Weights of a small transformer language model: 12.8M parameters, RMSNorm before each block.
MLP neurons of a small language model. Each row is named by its layer, matrix (gate and up: input weights) and neuron, and shows model dimensions 192-255. Each number is 128 + 24 x the weight over its row's rms, rounded and kept within 0 to 255. A neuron's up and down rows have the sign that makes its largest values positive.
Before each neuron's rows, "fires after" lists the tokens most often just before its 100 highest values on Wikipedia text that the model never trained on.

fires after: "X", "K", "R", "B", "\n", "Sh"
L3.gate622 [129 168 160 101 107 127  96 139 112  97 135 121 119 113 115 127 148 130 128 153  82 100 132 114 136  93 102 160 138 122 169 149 113 147 140 139 137 143 119 111 136 138 130 105 133 128  99  76 138 101 144 122 143 134 144 164 145 120 145 154 123 138 131 151]
L3.up622 [111  87 129 114 164  73 105 122 153  93 101 144 144  96 131 149 172 144 115 147 118  74 120 172 114  88 159 147 120 136 172 102 105 132 129  88 144 119 172 125 148 135 120 128 113 125  86 123 124  93 180 109 131 127  99 122 134 117 121 208  86 115 115 132]

fires after: "on ", "On ", "the "
L3.gate630 [159 142 163 151 117 163 141 156 114 106 140 117  89  88 156 160 131 118 131 128  80 111 142 119 114 122  96 154  94 151 134 147  94 124 135 138 158  87 115 169 112 156 121 103 110 117 156 148 152  89 158 141 155 136 109 106 124 131 130 107 178 122 153 173]
L3.up630 [143 132 157 125 145 117 172 139 123 138 126 116 104 131 162 135 131 124 123 107 130  88 102 136 130 118 149 130 109 124 141 146 127 115  96 103  97  87 126 147  91 137  94 105 115 145 155 128 130 134 155 140 123 127 129 114 145 106 134 101 178  86 117 137]

fires after: "\n", ")", ";"
L2.gate265 [167 115 154  98 119 155 151 106 127 126 139 137 114 113 144 162 158 169 110 128 114 109 106 120 156  80 135  95  78 125 128 111 193 169 151 155 129 158 137 139 150 148 104 118 121 128  85 124 149 149 144 126 138 144 128 170 153 154 130 115 124  98  91 142]
L2.up265 [114 141 123 105 123 138 106  70 139 134 154 135 142 130 135 131  91 128 149 100 123 115 146 153  94 129 135 115 126 119 170  84 126 144 111 125 121 117 172 171 103 158 103  86 120 149 107 130 125 132 119 137 112 134 110 134 120 127 137 148  91 107 132 114]

fires after: "K", "Sh", ".", "J", "S", "Y"
L3.gate223 [105 135 124 133 126 129 111 164 114 175 155 108 132 146 123 107 146  79 154 130 151 135 105 101 142  81 108 140 136  58 104 153 118 146 160 148 155 123 144 165 120 150 111 152 141 136 140 103 149 109 121 126 124 116 135  62 122 159 136 131 139 144 122 109]
L3.up223 [ 97  98 149 200 111 122 142 134 133 140 131 150 190 113  95  59 104 117 119 148 192 105 107 112 130 148 124 112 112 127 157 142 194 109  97 158 136 132 149 164 132 117 130  91 106 162 121 101 130  99 109 127 112 111 152  97 133 163 111 132 100 134 130 133]

fires after: "S", "Par", "V", "M", "C", "s"
L3.gate806 [120 127 138 120  98 131 115 105 142  85 121 147 120 154 157 133 140 139 103 173 123 124 152 147  89  91 124 125 149 133 113  92  97 124 151 133 130 110 150 105 173 128 110 163 116 117  98 154  78 148 136 161 141 115 115 122 102 119 150 160 112 101 124 145]
L3.up806 [137 135 100 150 143 153 114 132 151 111 117 155 152 125 122 185 180 127  90 148 143 128 134 159 125  88 169 119 139 127 151 122 127  93 112 109 117  97 138 120 192 166 144 154 154  72 155 142 142 132 130 151 127 161  82 102 124 126 129 123 118 135 100 107]

fires after: "'", "the ", "semi", "mid"
L2.gate417 [122 175 203 112 157 149 142 146 136 118 115 113 149 102 155 156 170 169 120 142 140 113 142 140 137 152 143 166 132 118 135  91  99  82  79  74 121 133 108 140 155 150 134 105 129 175 121 118 114 146 144 160 129 147 117  91 173 149 136 113 112 126 151 119]
L2.up417 [130 117 194  80 159 141 114 140 117 101 116 125 115 155 149 201  76 153 132 153 177 157 169 128 113 132 152 165 146 138 108  66 143 100 116  95  84 118 156 134 129 122 153 114 158 168 107 135  95 112 131 144 132 135 122  90 100 157  76 120 122 130 162 109]

fires after: "in ", "| ", "In ", "they "
L2.gate84 [120 136 141 160 156 118 143 125 130 184 140 126 168 108 136 118 129 135 132 105 103 143 132 127  92  72 145 163 136 172 119  96 116 111 140  91 121 139 123 126 118 134 141 150 120 159 144 119 151 112 164  92 107 135 109 168 116 111 137 132 136 187 139  65]
L2.up84 [101 134 171 111 140 142 124 112 138  88 147 113 172 100 120 150 114 114 129 117 130  92 141 143 134 111  92 106 107 176  95 125 158 148 125  76 143 151 164 144 127 154 119 110 115 129 131 135 127 129 123 119 122 146 131 144 161 143 149 107 150 154  98 118]

fires after: "'", "F", "B", "H", "Gen", "R"
L2.gate420 [ 86 108 162 118 149 141 107 121 135 146 123 133 152 187 115 157 135 133 147 120 147 105 112  75 120 113 124 177 153  81 146 134 144 118 152 130 137 157 125 133 127 143  93 114 114  75 103 138 164 136 142 106 112 140 126 150 183 137 171  91 116 114 145 111]
L2.up420 [102  97 133 150 114  94 151 109 135 155 122 121 106 131 201  94 121 155 130 126 128 117 110 140 115 102 135 139 149 132 141 151 165  79 157  87 123 143 128 136 147 136 121 115  68 146 121 108 123 116 122  86 123  93  92 131 174 120 129 117 130  77 176 145]

fires after: "|", "==", "."
L2.gate446 [ 80 125 111 114 149 113 123 132 161 130 147 127 161 117 132 131 150 111 128 122 138 108 141 114 123  86 110 156  76  96  72  97  95 172 110 138  98 140 128  75 149 132 137 132 157 125 152 108 102 142 104 135 106 147 136 158 129 147 157 126 104 170 100  85]
L2.up446 [111  97 131 106 135 101 133 141 151 158 148 158 153 149 125 157 144 132 103 104 147 123 155 117 100  80  84 152  70 110 136 127 140 169 106  63 139 138 104  96 139 112 141 102 139 132 155 131 117  95 135 146 115 171 133 113 104 150 167 148 106 157 135 107]

fires after: "| ", "rom", ".", "; ", "the "
L2.gate806 [127 136 134 141 121 152 111 120 116 127 118 127 130 115 158 124 129 134 128  93 173 139 105 116 160 118 103 151  98 186 144 163 157 152 135  79 180 104 127 110 107 132 133 112 119 125  88 102 122 171 110 130 106 153 110 134 139 158 178 156 167 142 149 106]
L2.up806 [152 131  90 127 152 157 142 110 132 105 105 121 140 109 146 149 131 132 130 128 117 132 175 137 122 137 121 115 107 153 169 101 148 134 112 109 190 176 123 140 108 163  69  95  94 157  78 149 148 142 106 132 153 111 108 147 109 113 138 132 140 100 113 141]

fires after: "ch", "K", "B", "A", "m", "p"
L3.gate751 [ 99 137  82 133 109 157 116 115 119 111 110 103 101  92 127 134 110 181 162 114 162  99 164 168  94 168 141 156 120 141 126 114 145 134 149  86 172 121 125 117 104 150  95 142 185 101 151 149 152 108 143 112 130 132 148 118 120 155 150 131 122 147 113 148]
L3.up751 [115 140 116 181 133 111 125 124 171 149 131 133 138  99 108  77  82 144 135 105 143 112 141 126  87  90 130 107 142  76  97 111  87  97 151 122 160 112 106 114 170 135 104 121 111 173 133  74 112 178  82 114 146 109 141 133 117 162  97 130  93 106 101 150]

fires after: "1", "0", "N", "M", "K", "d"
L3.gate501 [104 100 137 113 136 140 117 102 134 150 173 125 117 160 141 125  92 136  90 111  80 139 110 116 124 137 145 106 150 105 154 176 108 119 146 160 129 105 117 133 119 133 126  81 155 136  88  80 160  96 118 102 125 170 149 120 125 134 119 176 128 120  70 138]
L3.up501 [113 113 177  87  93 132  94 112 158 113 146  84 158 122  81 119 153 140 107 114 124 135 113 124 109 121 133 106 134  94 134 125  71 119 155 119  84 145  97 143 134 118 102 129 115 159 134 111 117 147 153 137 145 105 120 132 137  99  97 144  68 101  96 140]

fires after: "H", "E", "R", "A", "S", "L"
L3.gate433 [121 147  84 115 153 164 129 125 130 131 121 114 138 114 176 115 154 142 108 125 176 137 127 145 121 133 140 110 102 121 154 102 164 164 148 111 100 130 158  89 139  87 152 115 131 143 141 165 122 123 116 168 120  95  87 115 113 134  99 142 109 154 120 121]
L3.up433 [141 140 131 121 162 119  95 129 117 144 144 150 127 124 118 155 120 170 134  96 133 115 118  95 132 151 119 125  96 148 125 101 100 104 116 137 135 156  87 134 153 141 118 135 154 112 147 171 123 127 153 151 159 169 158 130 154 116 150 129  82  98 103 122]

fires after: "| ", "\n", "Team "
L2.gate330 [148 169 150 107 169 111 145 125 165 131 100 107 157 129 128 123  97 153  92  93 126 176 152 138 105 130 125 153  99 111 148 121  73 129 126 113 124 180 124 153 140 107 104 128  96 174 138 117 178 138 110 123 107 140 128 127 120 121 173 159 155 123 105 150]
L2.up330 [120 108 131 113 130 166 145 142 141  76 181 152 144 126 107 106  92 131 139 182 112 126  87 102 112  85 136 148 130 121  80 123 156 131 176 136 109  94 123 117  79 166 147 147 111 136 115 122  82 150 145 119 157  99 107 141 145 115 112 113 106 122 140 127]

fires after: "−", "V", "s", "S", "+"
L3.gate239 [ 98 158 113 121 108 214 117  87 130 114 120 120 138 113 118 125 103 150 173 148 137 184 123 127 117 155 110 104 162 173 131 141 136 137 146  99 117 145 165 135 150 156 125 135 120 182 100 116 107 135 140 158 115 120 136 118 146 132 135 128  96 164 149 135]
L3.up239 [106 152  96  91 144 194 138 131 123 139 147 100 124 150 144 131 151 129 108 113 153 157 107 126 109  88 154 140 146 185 132 151 100 106 152  86 102 121 137 135 138 110 143  65 154 135  85 153 143 131 110 123 127 104 113 136 110 130  82 138 124 129 174  79]

fires after: "\n", ";"
L2.gate15 [137 130 148 121 102 166 101 137 130 123 109 115 105 132 150 187 142 141 156 153 126 129 127 112 120 144 121  85  95 116 131  97 145 133 140 162  76 137 136 149 128 171 126 133  93 120 149 107 159 133 112  92 116 146 182  89 142 141 130 135 111 126 118  95]
L2.up15 [167 118 172 125 103 148 179 115 188 168 149 117 108 131 125 170  95 139 115 122 155  93  78 151  88 137 104 106 142 147 175 116 144  99 123 110 171  97 132 117 127 116 151 142 135 166  87 128 129 113 134 128 122  96 115 171 146 137 156 171 132 153 140 122]

fires after: "| ", "P", ".", "; ", "GER "
L2.gate674 [134 163 102  86 124 123 140 106 164 116 153 107 105 167 169 159 127 138 110  77 137 143  94 157 147 113 101 140 117  86 136  85 117 115 169 153 128 142 112 141  76  89 153 155 102 123 137  95 127 139 132 138 140 129 148 156  71 122 132 135 147 154  91 138]
L2.up674 [134 139  98 155 126 146 121  93 112  99 101  99  83 106  66 100 104 149 152 134  86 125 143  78 158 128 161 133 152 143 165 107 114 108 135  96 137 119 180  78 122 119 143 108 157  96 119 149 146 156 117 151 139  97 130 140 105 143 149 114 113 116 113 132]

fires after: "6", "5", "1", "4", "7"
L2.gate296 [126  85 130 191 115 126  90 158 118 131  94 135  83 149 162 104 165  64 117 159 128 133 111 166 110 118 125  99  97 112 159  71 134 143 158 116 112 130 155 146 125 172 169  65 160 108 158 126 130  82 173 138 124 158 166 116 100 138 136 114 139 129 151 148]
L2.up296 [ 86 138 126 150 137 181  74 138 140  98  70 171 132 148 138 121 176 118 126 115 154  95 117 129 123 106 103 119 139 133 126  92 130 135 125 127  79 174 159 128  89 185 144 139 148 152 165  90 137  88 154  90 149 124 119 134 120 109 153 122  98 128 129 122]

fires after: "G", "F", "g", "J", "K", "Th"
L3.gate928 [100  73 120 137 156  89 130 161 124 103 180 110 168 144 117 107 127 112  99 107 142 128 119 132 121 101 153 113 145 136 118 114 169 143 151  70 123 120 148 114 133 174 134 126 117 120 100 123  97 127 109 143 124 130 119 114  87 142  93 108 118 148 129 158]
L3.up928 [103  70 117 135 128 142 138 124 163 134 165 111 148 122 147  86 125 103 107 131 103 157 123 105  92 123 158 103 119 110 158 139 129  93 129 111 166 150 155 146 141 162 151 131 155 146 147 119  87 147 138 154 136 156 169 115 153 123 118 144 119 162  90 131]

fires after: "| ", "; ", "and ", ": ", "aw"
L2.gate49 [117 142  97 103 142 126 106 147 139 101 149  85 148 147  98 151 167 135 145 160 124 163 109  96 124 139 145 139 128 125  97  97 152  95 134 100 125 135 129 133 150 185 135  95  91 135 135 116 144 167 119 161 147  91 115 150 144 102  92 111  89 130 157 126]
L2.up49 [166 111 170 136  83 122 122 122 111 128 145 112 106 107 129  91 122  95 146 144 121 136 132 110 173 107 161 118 125 146 135 108 142 115 144 147 152 129 154 143  80 168 170 100 122 128  87 127  92 172 174 121 119 107 112 123 183 103 121 145 115 144 150 106]

fires after: "1", "0", "In", "2"
L3.gate286 [110 104 122 119 126 124 149 154 146 164 140  97 147 156 118 155 138 134 136 127 128  85 141 117 152 143 123 147  85 120 154 110 129  71 142 145 143 101 109 133  59  99 189 140 100 169 157 126 154 158 145 107 117 130 141 109 109 123 124 126 111 132 130 164]
L3.up286 [ 98 132 105 126 154 163 113 115 104 167 127  91 111 140 136 156 122 128 136 146 123 126 100  85 142 180 136 129 146 161 130 113  95 104 115 107  70 133 126 138  88 156  87 159  96 144 114 156 108 100  82 125 116 170 176 120 122 101 108 193 135 100 111 121]

fires after: "b", "Th", "B", "Wh", "G", "Sk"
L3.gate700 [136 140 143 145 124  77 116 110 145  97 171 101 144 141 123  88 116 142 148 136 184 134 156 121 101 154 138  97 111 122 135  87 120 175 141 171 109 125 159 101 133 171 136 157 145 166 104 133 154 110 111 124  85 105 103 103 148 139  60 178 113 102 145 133]
L3.up700 [111 146 124  93 134 137 110 124 153 103 121  84 124 171 122 151 143 182 166 146 120 115 105 144 122 121 121 148 142 156 145 142 118 164 126 118 173 111 159 157  88 130 128 132 126 162 117 109 109 114 127 132 148 129 121  97 147 130  96  96 124 115 160 122]

fires after: "\n", "place ", "\n\n", "4", "5", "2"
L2.gate778 [126 113 139 128 151 163 106 131 132  66 139 146 168 147  87 133 155 121 104 114 135  90  53  99 115 130 100 157 115 132 129  82 134 106 136 135 129 152 135 159 124 123 152 123 158 161 144 128 153 154 137 121 136 105  94 111  95 101 159 144 135 138 153 157]
L2.up778 [186 134 114 117 124 122  69 113 142 109 130 102 159 134  93 154 105 123  95  96 104 138 107  97 106 122 116 132 114 112 122  87 112  90 139 136  92 158 155  76  98 137 128 143 138 124 146  98 112 130 155  90  95 166 118  89 113 149  95 139 119 130 143 153]

fires after: ".", "==", "==="
L2.gate968 [ 80 110  92 128  99 107 129 131 136 121 138 134 117 111 133 133 130 114 170  87 155 108  98 168 105 112 134 180 109  68 123 114 136 137 101 130 175  81 121 104 102 142 145 150 141  83 128  92 182 108 114 135 119 188 137 128 135 105 157 126 106 128 145 101]
L2.up968 [115  98 140  81 102 138 152 143 107 101 115 153 165 130 141 148 124 128 160 127 142 124 117 127 159 125 115 116  86  87 130 106 154 123  83  84  91 141 153 144 125 165 126  71 140 150  89  91 144 172 109 134 109 183  86 184 101 147 125 121  80 141 130 115]

fires after: "| ", "B", "H", "Ter", "Dar", "De"
L2.gate561 [130 147 106 122 103 143 149  88 134 118 140  81 145  91  97 115 142 132 114  97 144 100 106 140 123 145 115 135 166  83 175 101 117 159 147 126 138 119 103 146 113 153 120 137 113 106 120 142  96 145 108 132 122 106 121 153 115 128 123 128 105 134 122 118]
L2.up561 [138  96  81 153 160 119 108 116  89 141 103 114 122 125  92 138  89 129 125 136 161 101 138 136 128  69 158 147 142 128  85 110 135 167 146 101 114 120 128  66  79 173  79 112 138 132 107 112 141 171 150 120 120  80 115 126  86 116 109 133 103  80 159 102]

fires after: "S", "Label", "R", "U"
L2.gate502 [158  79 110 160 111 151 146 101 120 118  90 139 120 142 132 142 126 177 119 124 138 176 102 150 148 112 112 148 116 187 119  85 120 107  91 153 136 136  97 168 132 149 150 101 133 116 138  80 119 124  88 103 127 137 158 141 113 140 143 136 144 110 140 113]
L2.up502 [145 136 166 154 134 162 150 115 110 114  67 108 121 131 119  98 145 132 121 180 154 133  67 112 137 138  88 119 100 158 146  99 127 154 120  97 142 129 113 134 109  98 124 135  75 103 145 120 139 174 158 110 135 145 164 145 136  99  91 111  97 124 163 153]

fires after: "."
L3.gate771 [122 116 154 108 124 112 119 165 128 153  69 105 105 174 141 122 118 123 144 158 171  83 137 123 162 109  97 164 110 102  70  98 124 169 145  97 124 134 129 138 102 166  78 113 128 140 120 131 116 121 141 129  58 135 140 165 138  96 133 156 130 137  93 129]
L3.up771 [132  85 114 145 110 114 164 111 139  96 140 111 101 157  93 132 125  87 117  98 151 129 135 166  73 146 127 126  80 131 126 135 144 116  96 121 146 154 101 155 159 165  92 126 146  88 135  87 127 100 138 135 119 172 108 119 152  82 131 142 114 136 159 103]

fires after: "\n\n", ", ", "G"
L3.gate704 [ 86  99 120 136 102 112 138 103 151  93 131 144 141 105 110 154 165 123 134  99 194 127 132 137 109 103 122 118 130 124 127 113 113 124 117 122 118 114  99  97 101 167 144 181 125 115 171  65  84 113  93 158 125 112  95 136 161 111 122 150 168 126  97 160]
L3.up704 [141 127 142 147 154 135 139 110 121 120 132 113 156 156  92 142 148 136  93 149 134 135 123 111 172 126 128  83 167 107 114  99 120 121 132 131  86 121 118 124 120  84 174 148 143 135 113 172 173 145 130 114 113 124 144 133 151 146 140 116 171 145 150 174]

fires after: "b", "J", "C", "g", "W "
L3.gate1011 [193 156 129 146 115 142 130 146 161 124 139 125 151 103  95 144 129  87 136 125 112 192 146 167 128 116 115 146 109 118 144 166 140 122 150 105 122 132 103 144 132 166 138 128 104 110 131 101 140 109 136 180 139  89 101 169 154 163 122 143 117 141 145 131]
L3.up1011 [144 133 112 114 168 114 104 169 119 128 152 154 149 160 141 126 171  96 100 101 123 158 114 112  93 132 129 174  88 147 122 122 106 168 123 119 133 143 132 107 136 110 115 165 139 126 128 150 101 105 128 111 133 115  81 153 147 150 103 143 155 144 134 133]

fires after: "| ", "; ", ", ", "were ", "was ", "are "
L3.gate426 [ 98 127 157 138  95 144  94 115 131 119 108 118 152 161 179 145 158 175 178 143 140 129 102 136 129 120 147 116 173  85 106  90 141 107 135 133 104 124 107 130  99 117 118 155 107 165 113  89 119 138 117 153 113  96 141 164  86 106 108 126 152  99 162 141]
L3.up426 [120 146 143 146 119 123 138 127 102 133 102 142 157 131 170 125 124 129 162 146 150 109 140 111 133 106 138 142 113 118  89 133 111 139 139 142  76 133  92 105 121 110 124 127 124 137 115 107  95 140 134 142  90 128 135 133 136 102 150 151 106  96 153  99]

fires after: "C", "c", "St", "F", "J", "g"
L3.gate288 [129 166 122 159 117 117 122 134 140 176 132 138 150 146 111 151 159 156 123 154 143 174 154 130 117  91 108 132 152 103 128  95 130 140 136  86 131 138  83 128 134 143 145 107 129 114 150 161  63 141 134 159 162  86 168 185 162 145 121 154 132 139 104 126]
L3.up288 [109 130 138 121 148 155 117 100 116 126  93 126  91 113 160  88 171 130 119 121 119 105 108 142 117 126 155 118  83 106 150 143 129  90 139 131 110 127 136 107 122 149 147 117 155 147 115 129  74 147 136 124 113 106  74 126  91 145 138 131 109 131 112 100]

fires after: "G", "W", "Th", "Sch", "C", "Sc"
L3.gate937 [137 160  98 122 144 127 119 105 153 119 118 128 117 162  90 135 106 179 120 130 137 142 166 148 108 136 103 132 134  92 155 143 118 161  94 131  99 172  96  76 120 130 128 152 111 170 101 111 104 124 133 131 162 103 162 110 135  89  84 134  86 152 123 169]
L3.up937 [104 148 138 145 134 109 117 157 156 123 124 143 131 126 102  96 146 142 124 188 144 129 150 118  97 123  82  96 131 133 145 114 148 179 123 109 170 163 148 135 122 111 107 149 131 134 109 130 139 142 124 107 141 164 120  96 106 106 138 157  94 111 135 147]

fires after: "H", "A", "r", "October ", "N"
L3.gate1017 [149 158 146 109 161 185 116  86 101 132 118 129 109 151 171  92 123 152  69 132 161 121 189 117 136  91 112 124 131 157 127 152 162 143 122 119 155 145  91 117 107 131 137 145 102 126 145 146 168 116 154 126 119 132 106 162 133 134 147 127 131 132 128 139]
L3.up1017 [152 160 116 127  87 145 119  94 105 131 110 118 151 137 124 119 124 110 140 132  86 127 121 149 106 118 154  77 117 116 144 128 111  93 165 145 141 125  83  83 183 175 116 118 144  69 159  91 148  78 146 157 133 123 114 107 134 163 146 165 139 142 119 118]

fires after: "C", "N", "A", "I", "B", "U"
L3.gate761 [ 92 136 135 129 146 140 166 118 161 110  91 129 139 122 123  88 163 132 106 113 180 137 146 194 163 101 165 131 133 136  54 107 108 148 112 164  75 139 123 110 169 134 103 107 106 105 141 123 132 103 161 134 129 146 119 128 105 135 138 135 100 148 110 142]
L3.up761 [ 83 121 114 132 177 138 143 124 158 104 105  92 126 100 126 125 139 129 138 109  99  87 158 146 124 163 139  91 156 140 154 125  67  90  89 139 111 121 130 165 138 168 121 150 126 110 134 129 126 199 126  91 109 122 153  85 114 152 166 137  74 106 122 185]

fires after: "at", "| ", "C", "vic", "oc"
L3.gate506 [104 107 169  94 119 105 137 140 129 122 103 115 127 138 155 124 117 145  99 110  67 164 138 119 146 108 137  97 135 115 135 114 151 115 136 114 125 115 166 123 123 146  92 148 161 108 139 114 168 138 124 120 143 141  90 111 167 153 159 125 151 124 128 156]
L3.up506 [ 88 109 138 109  85 173 135 147 143  88  90 174  81 102 108 173 107 102  83 129 144 114 146 104 173 133 108 119 118 164 133 129 158 124 153 111 177 127  97  94 122 165 133 145 106 108 137 128 128 138 160 113 102 115 125 130 167 151 125 128 170 102 138 131]

fires after: ".", "|", ")"
L2.gate781 [129 147  95 111 117 124 147 123 151 161 107 129 119 135 162 101 113  91 154 170 144 129 122 112 182 145  90 106 128 110 108 138 129 141 117 131  93 112 162 145  82 154 125 145 129 138 153  95 121 143 137 144  73 101 158 134 117 100 133 164  88 157 128 100]
L2.up781 [150 164 140 111 111 111 165 103 144 151 106 109 134 120 174 130 137  99 135 159 156 113 107 120 171 122 155  88 105 131 112 155 110 130 121 127 100  89 128  99 104 151 122 135 121 107 140  86 134 140 126 138  89 169 160 127 140 100  94 139 128 149 120  90]

fires after: "\n", "|---|---|---|---", "/", "silver ", "- ", "["
L2.gate621 [108 141 203 127 108 159 150 162 129 123 116 112 136 123 131 167 154 140 151 171 159 124 138 110 128 115  94 125 109 103 113 145 135 129 136 118 125 143 101 124 127 143 118  93  62 145 100 112 182 179 105 108 118 176 110 144 132  74 146 139 100 107 135 101]
L2.up621 [117 121 125  98 125 129 122 124 104 105 102 166 145 115 112  98 127 114 110 154 109 149 134 117 131 132  77 143 150 129  89 138 134 140 141 146 175  99 125 110  75 137 160 176 152 112 158  90 124  78 118 115 169 127 157  98 148 143 111 123 150 115 135 126]

fires after: "0", "3", "8", "9", "7", "1"
L2.gate990 [111 146 132  93 121 131 169 107 119 143 136 156 137 126 115 122 152 135  78  98 138 143 106 131 122 170 109  64 139 138 125 139 134 137 108 114 149 118 155 109 145 151 172 123 125 121 160 131 127 117 138 113 117 157 166 131 135 155  97 124 133 128 123 122]
L2.up990 [137 130 170 148 112  90 130 117 101 124 127 125 135 108 125  81 124 114  94 103 149 142 114 136 132  87 126 115 140 136 109 140 110 143 121 103  86 180 107 104 127 147 115 125 121 113 118 159 187 133 138 130 136 147 128 150 155 154 111 138 102 110  72 148]

fires after: "A", "B", "F", "f", "b"
L3.gate601 [138  67 157 125 112 107 119 137 137  68 151 136 103 184 116 114 168 119 115 134 185  98 156 123 145 104 101 153 117 104 104 158 152 111 105 171  94 135 123 120 163 116 140 165 194 138 128 158 155 143 116 143 126  84 148 123 121 124 129 165 136 117  96 157]
L3.up601 [109 113 118 145 160 157 149 109 144 109 150 145 104 142  92 107 111 119 110 120 135 113 106 107  83 143 125 100 129 127 146 158 106 136 145 141 152 116 136 130 140 132 109 150 120 119 121 141 166 158 118  92  96 177 116 111 140 120 143 152 120  78 146 140]

fires after: "0", "6", "7", "9", "8", "2"
L3.gate188 [147 108 132 122 120 121 105  99 122 138  77  97 160 117 120 127 119 108 123 134 151 110 101 124  76 143 131 114  99 116 112  98 116 135  92 140 155 134 123 106 133 121 156 100  98 113 132 139 110 135 107 155  85 113 148 115 106 123 129 153 137 102 140 136]
L3.up188 [122  58 132  98 131 144 146 122 160 102  76 112 130  81  72 138 140 135 156 127 142 141  97 127 127 121 126 163 132 126 133  78 118 147 104 137 150  89 154 143  84 181  78 103 123 141 105 156  75 134  76 148 122 154  96  97 147 104 113 128  92 126 125 132]

fires after: "3", "2", "4", "1", "7", "."
L2.gate323 [107 114 147 136 117  89  89 121 185 166 116 135 118  99 114  71 147 101 112 133 118 151 157 171  89 143 130 116 144 147 159  96  87 130 123 141 140 146 125  88 139 141 129 100 116 169 190  91 139 121 116  88 107 152 152  99  92 171  77  94 165 110 115 136]
L2.up323 [113 142  91 107 133 157  87 144 114 114 157 156 118 141 105 129 101 146  95 146 107 169 130 158 114 116 104 116 139 119  72 119 192 157 104 136 126 130 138 119 178 101 114  66 156  85 136 127 100 128 109 124 138 143 136 175 168 111 130 120 149 114 136 157]

fires after: "is ", "was ", "=", "as ", "were ", ", "
L3.gate960 [136 118 180 104 133 147 138 102 107 138  95 120 137 153 101 110 133 108 123 130 133 108 146 129 104 132 174 112 102 124 137 112 136 100 170 138  93 162 121 129 142 132 143 168 101 124 149 115 119 114 126  87  69  73 112 124 110 172  97 163 120 155 125 138]
L3.up960 [119 118 122 139 190 143 157 107 145 153 139 119 125 115 118 130 155 121 132 112 113 115 128  45 174 103 136 102 110 151 124 157 151 114 166  95 109 123 108  87  91 165 150 131 146 138 146 129 111 146 100 134 141 132 149 118 150 153 135 110 127 137 113 141]

fires after: "the ", "was ", "were ", "s ", "is "
L3.gate948 [ 99 103 167 138 121 129 175  96 149 134 153 174 176 134 123 170 135 126  98 111  79 145 151 132 104 131 127 139 127 124 121 103 118  85 143  99 155 144 160 109 135 130 125 154  90 130 159 149 152 125  92 170 103 145 103 104 125 141  93 116 132 144 159  78]
L3.up948 [ 90 127  99 103 138 135 144 123 101 125 136 138 119 131 137 165 142 124  99  90 119 143 130 103 107 174 132 142 112 163 145 174 140 111  95 115 141 146  93 123 129 167  80 173 114 106 145 140 159 104 100 147 116 130  99 160 126 173 128 176 108 114 113 139]

fires after: "S", "United ", "the ", "R", "U"
L2.gate478 [128 106 159 134 169 136 118 111 103 145  66 137 128 123 139 150 131 141 135 121 157 136 143 153 133 182 109 113 153 152 141  96 150 168 111 127 119 122 103 128 149 145 132 121 172  99 121 115 141 118 125 186 109 160 139 133 151 157 116 135 156 147 115 180]
L2.up478 [ 81 141 166 115 117 144 137 113 105 112 124  98 112 104 167 180 118 144 111 130 173 145 162 114 133  90  91 105 100 174 146 105 122 149 158 120  86 123 113 104 141 115 137  93 146  91  66 106  81  97 136 129 136 150 140 115 109 121 124 152 159 170 134 118]

fires after: "p", "B", "CP", "t", "dr"
L3.gate130 [166  98 122 152 144 106 120  83 125 150 165 125 111 174 121 124 134 101  96 155 144 160 167 129 126 121 138 135  93 124 135  96 133  74 127 120 157 124 127 141 130 136 136 163 144 129 138 153 146 115 129 128 178 108 137 138 144 184 138 145 126  76 117 138]
L3.up130 [117 141 109 154 137 162 121 136 161 111 208  61 123 118 107 153 122 141 154 141 132 135 136 119  95  88 146 128 110 106 142 160  91 126 120  73 135 160 143 126 116  86 123 143 143 150 129 113 117 145 122  90 138 142  80 119 119 142 120 141 130 141 131 154]